Part of a small language model's weights.
Architecture: LayerNorm before each block, tied embeddings.
MLP neurons of a small language model. Each row is named by its layer, matrix (down: output weights) and neuron, and shows model dimensions 144-239. Each number is 200 + 40 x the weight over its row's rms, rounded and kept within 0 to 999.
Before each neuron's rows, "fires before" lists the tokens most often just after its 100 highest values on Wikipedia text that the model never trained on.

fires before: "2", "1", "8", "0", "4", "7"
L6.down77,204,260,255,301,194,196,191,182,202,121,198,186,202,206,189,279,216,149,197,101,149,195,212,255,155,202,178,205,231,184,245,209,148,175,233,160,191,173,179,181,193,168,241,202,149,141,183,254,225,202,236,195,184,244,221,219,232,217,223,206,211,194,298,241,131,140,152,170,147,202,134,238,200,239,218,178,243,236,183,242,115,184,200,204,120,225,191,181,170,224,112,124,238,196,204,210

fires before: "9", "0", "1", "4", "2"
L6.down152,196,236,215,125,245,223,240,156,161,223,289,165,145,174,140,264,232,207,261,224,212,197,164,207,185,191,209,188,210,193,257,240,148,196,230,238,131,193,277,228,239,179,263,160,152,182,212,238,202,240,231,222,206,231,188,256,253,222,143,196,163,162,204,167,243,190,231,164,200,164,152,198,175,182,185,227,215,220,145,223,234,174,134,208,188,184,247,200,172,257,90,207,231,277,261,214

fires before: "7", "8", "4", "0", "5", "2"
L6.down106,107,226,190,211,103,189,225,204,179,168,206,175,191,258,150,223,205,248,163,161,190,245,200,137,231,219,171,205,233,195,205,285,189,285,237,172,205,190,174,161,155,134,230,221,256,210,250,180,178,208,170,206,240,233,207,198,192,312,210,142,213,244,233,161,198,209,221,204,210,216,200,158,259,123,217,280,202,196,199,233,190,270,220,185,285,194,242,172,219,212,221,110,168,164,165,138

fires before: " "
L6.down826,125,260,181,199,303,244,210,168,204,217,210,238,307,207,207,206,199,189,156,244,156,176,215,238,195,146,172,179,202,196,189,215,208,208,174,119,205,208,176,193,197,158,175,263,109,190,193,285,176,135,194,148,202,224,207,228,233,223,235,182,253,256,227,167,219,166,196,257,286,223,166,241,282,195,195,258,246,256,200,225,255,198,218,126,197,246,140,205,177,217,161,185,256,236,196,225

fires before: "1", "2", "5", "0"
L2.down493,211,224,168,226,240,180,167,219,225,233,192,198,196,186,219,199,273,236,167,178,127,184,214,228,188,212,207,194,205,200,208,247,137,157,210,244,199,231,142,211,209,248,169,137,210,207,207,201,163,249,213,236,185,180,161,206,149,116,151,200,126,195,188,207,158,222,158,138,207,296,162,215,247,175,206,195,164,203,156,144,225,247,218,176,191,221,153,205,180,172,243,181,215,170,189,154

fires before: "s"
L6.down780,189,235,170,202,153,191,213,174,235,219,199,245,228,197,162,213,223,233,283,183,207,269,243,220,199,216,230,209,212,138,219,197,171,167,203,126,95,277,147,195,170,251,243,226,214,192,318,181,196,178,211,238,150,243,187,176,172,236,202,197,250,141,204,201,126,211,118,219,158,248,184,140,156,195,225,240,179,138,137,285,270,259,142,191,218,201,266,89,178,179,99,191,145,98,259,203

fires before: " ", "\n", " |", "ion"
L2.down378,165,231,188,239,122,149,174,192,127,247,136,150,143,103,154,189,233,251,236,158,247,193,200,192,198,185,158,158,280,213,208,250,192,218,201,173,202,200,224,200,164,170,181,240,189,156,152,225,211,157,205,229,271,206,145,184,217,218,212,120,273,205,195,237,244,216,176,221,273,165,210,250,200,174,169,164,183,219,140,206,203,255,215,243,232,141,275,210,195,166,115,207,180,232,203,260

fires before: " (", ")"
L6.down432,153,225,148,130,193,193,208,179,231,163,173,131,236,149,233,230,180,201,221,209,175,247,205,214,233,202,207,227,241,181,157,251,234,193,200,177,119,193,244,188,212,167,246,149,229,174,147,214,206,217,211,198,122,294,170,179,173,159,183,251,237,242,162,121,269,192,263,187,221,202,195,252,204,204,245,211,252,168,248,252,266,273,241,262,174,180,178,283,225,218,179,96,163,178,196,253

fires before: "9", "2", "6", "0", "8", "1"
L2.down563,181,79,191,249,162,256,211,210,219,166,177,163,217,238,131,193,193,189,214,244,211,243,101,217,184,251,201,205,204,229,212,162,227,203,270,214,126,268,223,220,202,202,180,275,235,184,190,244,167,126,189,198,185,223,162,223,173,143,209,202,175,269,163,187,190,231,261,176,190,273,260,194,174,137,307,196,198,247,211,173,243,174,206,212,173,171,192,163,157,152,146,189,225,214,166,267

fires before: "2", "3", "0", "5"
L6.down320,179,248,195,229,159,184,233,118,129,231,147,261,172,217,237,193,161,270,183,248,177,219,222,178,138,133,215,209,217,153,166,207,185,170,176,204,162,204,159,207,98,199,142,176,173,155,250,256,221,191,234,193,202,135,233,141,236,140,215,207,154,211,181,168,138,174,232,181,117,179,224,244,244,244,210,211,187,193,182,163,207,217,134,154,234,137,287,153,210,285,162,160,208,221,271,222

fires before: " |"
L6.down95,229,156,99,284,206,163,240,214,156,172,169,226,93,137,186,201,194,195,241,210,219,162,224,215,269,283,229,247,196,168,177,254,141,199,195,144,184,171,232,222,140,228,162,196,163,249,142,277,221,227,197,163,270,266,173,198,240,205,228,230,238,227,289,147,179,198,219,217,235,174,234,245,196,244,212,151,181,253,128,175,178,257,229,248,266,225,106,200,123,160,203,191,220,163,272,188

fires before: " ", " of", ":", " the"
L6.down778,189,235,191,154,240,213,158,199,167,243,294,196,196,214,235,238,170,281,146,128,143,152,233,193,290,178,157,214,184,233,136,212,199,249,185,232,228,235,209,232,155,235,195,200,163,171,145,154,115,214,187,204,241,135,220,166,252,180,176,198,170,230,186,206,199,263,252,117,248,204,245,177,203,125,203,189,218,196,144,197,244,167,253,210,279,242,202,177,175,172,205,224,157,235,168,140

fires before: "1", "0", "2", "9", "7"
L2.down211,191,167,149,183,180,194,270,167,173,143,297,231,189,146,208,139,274,180,175,204,212,223,206,174,165,226,190,186,224,255,185,243,171,214,190,154,240,160,134,168,169,269,204,185,176,232,274,193,191,226,204,213,166,223,178,168,194,196,116,203,177,191,204,77,162,185,219,209,142,209,131,184,207,171,232,140,212,223,238,205,200,275,187,215,132,150,182,234,94,202,232,222,180,145,275,185

fires before: " ", ":", " UTC"
L6.down248,196,225,127,143,194,208,168,210,191,241,196,166,237,191,192,194,189,269,180,181,185,189,192,230,188,206,210,157,237,239,250,187,243,212,225,305,163,306,185,219,219,164,212,190,207,239,185,179,185,285,260,205,170,159,237,161,159,218,181,184,223,251,191,221,205,220,180,207,204,169,182,240,188,172,171,218,157,212,209,215,97,222,192,175,252,220,193,249,165,202,162,107,170,248,206,255

fires before: "\n", "-", " of", "rop", "ic"
L2.down812,194,232,201,182,195,219,234,198,191,238,189,195,212,170,87,126,305,208,222,209,224,218,170,169,208,176,143,210,237,216,139,212,204,165,206,249,143,216,213,212,211,199,207,199,178,209,246,138,225,150,194,139,267,223,160,267,182,242,198,234,141,297,161,155,152,251,280,219,206,183,165,179,192,139,153,221,208,164,227,221,219,217,114,153,220,231,242,269,218,234,168,174,250,211,230,172

fires before: " ", "at"
L2.down517,256,186,132,196,250,187,206,180,258,159,275,210,204,281,255,203,248,245,159,146,218,157,233,222,229,157,251,164,244,239,246,171,204,194,139,201,149,241,236,207,265,229,136,225,179,189,132,106,168,203,172,116,219,183,93,183,232,252,290,164,132,237,156,178,168,196,220,220,198,192,184,238,225,157,200,238,181,154,190,221,211,189,227,192,190,239,224,241,183,246,180,205,228,199,211,230

fires before: "1", "2", "3", "4", "ult"
L6.down328,195,159,239,217,179,194,189,121,183,202,202,227,204,216,176,220,168,134,198,171,193,220,220,179,156,230,266,195,219,232,223,196,241,203,160,234,199,229,159,173,252,240,203,207,257,126,255,267,187,252,208,161,187,172,260,193,181,175,235,164,211,120,258,255,146,179,152,259,212,225,55,176,231,208,156,238,170,186,160,250,230,170,207,206,182,200,243,241,171,218,175,147,210,226,193,179

fires before: " ", "\n", " Party", " the"
L6.down38,184,210,136,241,154,212,201,129,181,148,189,198,252,157,212,237,183,244,210,300,293,174,231,230,149,261,225,158,220,155,230,232,209,187,155,138,233,200,197,240,143,218,158,187,202,190,216,278,202,255,197,207,284,186,212,249,162,230,230,210,173,256,228,154,189,215,212,190,203,200,147,260,267,150,204,304,176,176,98,145,186,184,235,174,188,155,204,216,135,182,285,164,271,190,260,205

fires before: "s", " (", ";", " |"
L6.down803,203,217,188,256,153,193,111,139,137,247,261,263,172,155,141,210,182,251,221,205,177,197,121,245,215,219,219,149,196,277,187,215,178,215,185,255,239,185,201,185,212,254,198,154,184,233,133,127,165,197,171,192,136,200,170,173,145,224,249,169,180,244,212,177,224,225,197,221,171,184,158,194,198,100,115,181,145,203,221,103,177,213,234,208,224,223,220,226,155,209,214,241,234,168,140,149

fires before: "s"
L6.down665,140,198,249,222,170,142,140,265,192,185,154,186,201,200,214,224,219,165,281,212,247,156,236,293,244,228,277,173,247,167,218,106,157,189,218,259,170,232,180,215,259,228,262,144,178,164,254,206,208,228,175,207,211,235,223,171,193,209,210,183,223,235,179,168,184,231,156,156,239,219,261,234,222,155,170,197,221,248,333,202,273,173,121,226,107,208,225,177,182,244,170,165,187,174,109,237

fires before: " |", ":", " of", "|", "1"
L6.down137,252,169,191,222,134,273,277,261,217,215,276,209,190,213,231,187,213,142,191,190,203,217,257,240,110,159,200,239,205,187,197,197,225,171,190,255,175,211,167,244,169,241,276,208,116,127,228,224,161,248,216,197,167,134,198,184,156,236,199,225,140,137,151,184,149,213,174,264,199,163,173,185,194,245,142,234,134,244,168,194,205,170,215,149,192,186,214,248,235,197,105,161,250,276,200,185

fires before: "9", "8", "6", "7"
L6.down402,291,234,160,179,155,214,153,145,134,220,174,251,227,242,172,226,178,216,252,175,143,178,187,139,198,206,219,191,220,127,126,246,176,220,178,177,126,136,211,236,224,130,180,273,153,176,243,157,186,190,223,222,210,155,214,171,159,254,167,180,175,163,178,242,295,216,278,159,224,258,228,139,243,189,159,233,188,274,195,209,179,164,187,277,215,244,222,244,279,228,143,137,190,126,185,199

fires before: "s"
L2.down889,186,229,149,190,213,185,214,239,189,267,142,204,273,213,203,214,215,113,235,136,186,191,200,262,177,207,167,298,160,236,226,177,186,167,217,157,181,208,216,240,174,204,219,148,170,243,330,155,116,172,141,202,216,198,143,203,164,163,185,137,197,162,216,144,239,227,178,214,233,193,210,188,257,177,182,232,184,267,189,212,191,156,255,222,152,154,153,203,230,219,243,217,206,168,145,253

fires before: " ", " the"
L6.down84,159,122,194,237,117,214,231,210,217,168,225,278,218,231,190,163,238,267,175,216,245,218,223,230,231,215,135,211,140,210,199,223,129,169,210,248,196,246,215,159,123,260,202,214,134,163,215,201,150,149,183,288,194,251,159,138,208,199,221,205,142,271,186,247,212,162,153,160,161,183,222,168,200,276,178,166,161,136,210,221,271,304,202,221,244,238,207,208,237,219,205,181,218,250,186,229

fires before: "0", " T"
L6.down989,146,202,194,162,172,204,200,131,181,169,192,227,237,271,120,210,265,185,192,236,205,220,196,179,248,114,217,214,192,190,196,196,97,241,249,223,144,237,218,143,251,205,135,177,226,171,123,256,196,209,269,234,295,185,144,186,228,216,267,197,222,224,194,191,236,204,232,265,181,124,166,193,207,226,192,185,237,249,162,191,245,181,182,170,139,217,161,247,165,179,201,203,181,238,227,172

fires before: "-", "s", "t"
L2.down704,210,245,120,203,224,269,198,118,249,217,199,201,248,216,263,165,205,248,247,279,155,220,201,186,199,146,204,194,259,244,244,243,159,202,183,216,259,208,188,227,188,191,175,183,155,264,165,195,178,224,178,162,204,223,203,224,213,158,222,167,202,268,228,104,262,206,182,250,213,168,239,218,275,159,236,140,173,175,191,215,258,159,104,186,209,168,292,180,259,176,176,222,223,174,214,148

fires before: " ", "2", "1", "te", "0", " Gold"
L2.down31,182,211,243,156,227,164,155,223,186,211,159,178,278,243,192,171,148,171,176,248,266,193,158,214,219,193,135,149,193,168,196,213,220,209,249,145,178,139,164,170,186,184,210,221,132,236,259,234,141,141,253,203,173,254,138,161,127,158,222,210,217,280,215,190,204,211,193,154,240,217,134,233,165,166,222,170,254,201,220,281,233,232,167,263,207,256,184,262,178,211,124,223,199,146,275,208

fires before: " |", "\"", ")", ";", "."
L2.down770,207,236,171,246,177,227,165,215,183,232,178,204,179,177,186,143,178,143,172,161,174,261,261,159,146,242,223,247,209,202,226,212,297,222,174,188,179,201,142,214,218,133,178,198,250,143,124,197,214,224,123,221,213,170,171,215,240,205,186,129,170,189,247,181,196,259,244,217,192,117,258,214,195,214,220,179,220,236,255,169,126,175,216,196,244,195,242,237,166,171,177,159,176,255,175,214

fires before: " ", ",", "3", "4", "2", "9"
L2.down291,158,219,149,231,269,197,183,166,255,256,250,221,250,175,174,229,148,232,215,218,160,208,191,225,184,229,236,234,170,214,178,253,170,204,96,175,90,253,187,244,235,178,221,148,204,150,150,235,242,250,179,153,135,128,244,267,198,209,145,166,214,165,155,186,165,216,126,267,241,157,154,293,237,202,158,204,191,167,145,218,207,166,263,245,129,164,218,275,241,234,254,179,258,208,215,175

fires before: "\n", " the", "on"
L2.down998,162,227,235,239,180,227,216,198,204,253,223,149,232,113,185,167,208,142,181,197,282,165,173,119,113,236,144,296,242,160,179,163,113,236,233,168,162,94,148,145,215,210,204,248,219,281,239,136,195,236,221,186,213,212,168,168,247,133,204,235,263,181,210,186,171,279,205,216,162,212,207,233,207,216,261,243,132,241,243,221,158,192,279,203,135,227,226,118,219,178,232,179,244,175,238,140

fires before: "\n"
L6.down882,193,212,189,132,241,169,219,262,164,213,133,107,232,200,244,151,286,206,145,217,178,228,249,160,227,232,183,210,153,259,146,269,161,212,203,235,186,207,239,154,233,170,208,170,256,226,183,218,218,247,202,227,247,218,186,199,217,185,202,202,234,229,225,187,271,226,221,123,220,164,153,186,252,226,136,188,239,279,201,159,212,184,243,249,173,133,142,257,264,170,241,190,231,123,179,186

fires before: " (", " |", ":", ")", "′", "4"
L6.down980,189,213,213,188,236,149,167,214,205,245,116,212,195,211,271,150,230,156,241,209,205,177,214,145,169,191,312,170,180,241,184,256,212,223,194,184,127,174,225,165,167,139,140,231,269,158,198,226,207,139,188,266,222,181,191,211,182,140,235,143,198,155,139,162,189,179,131,228,207,185,192,129,235,159,169,255,211,257,271,224,219,201,211,231,157,239,193,258,204,123,174,200,166,210,127,169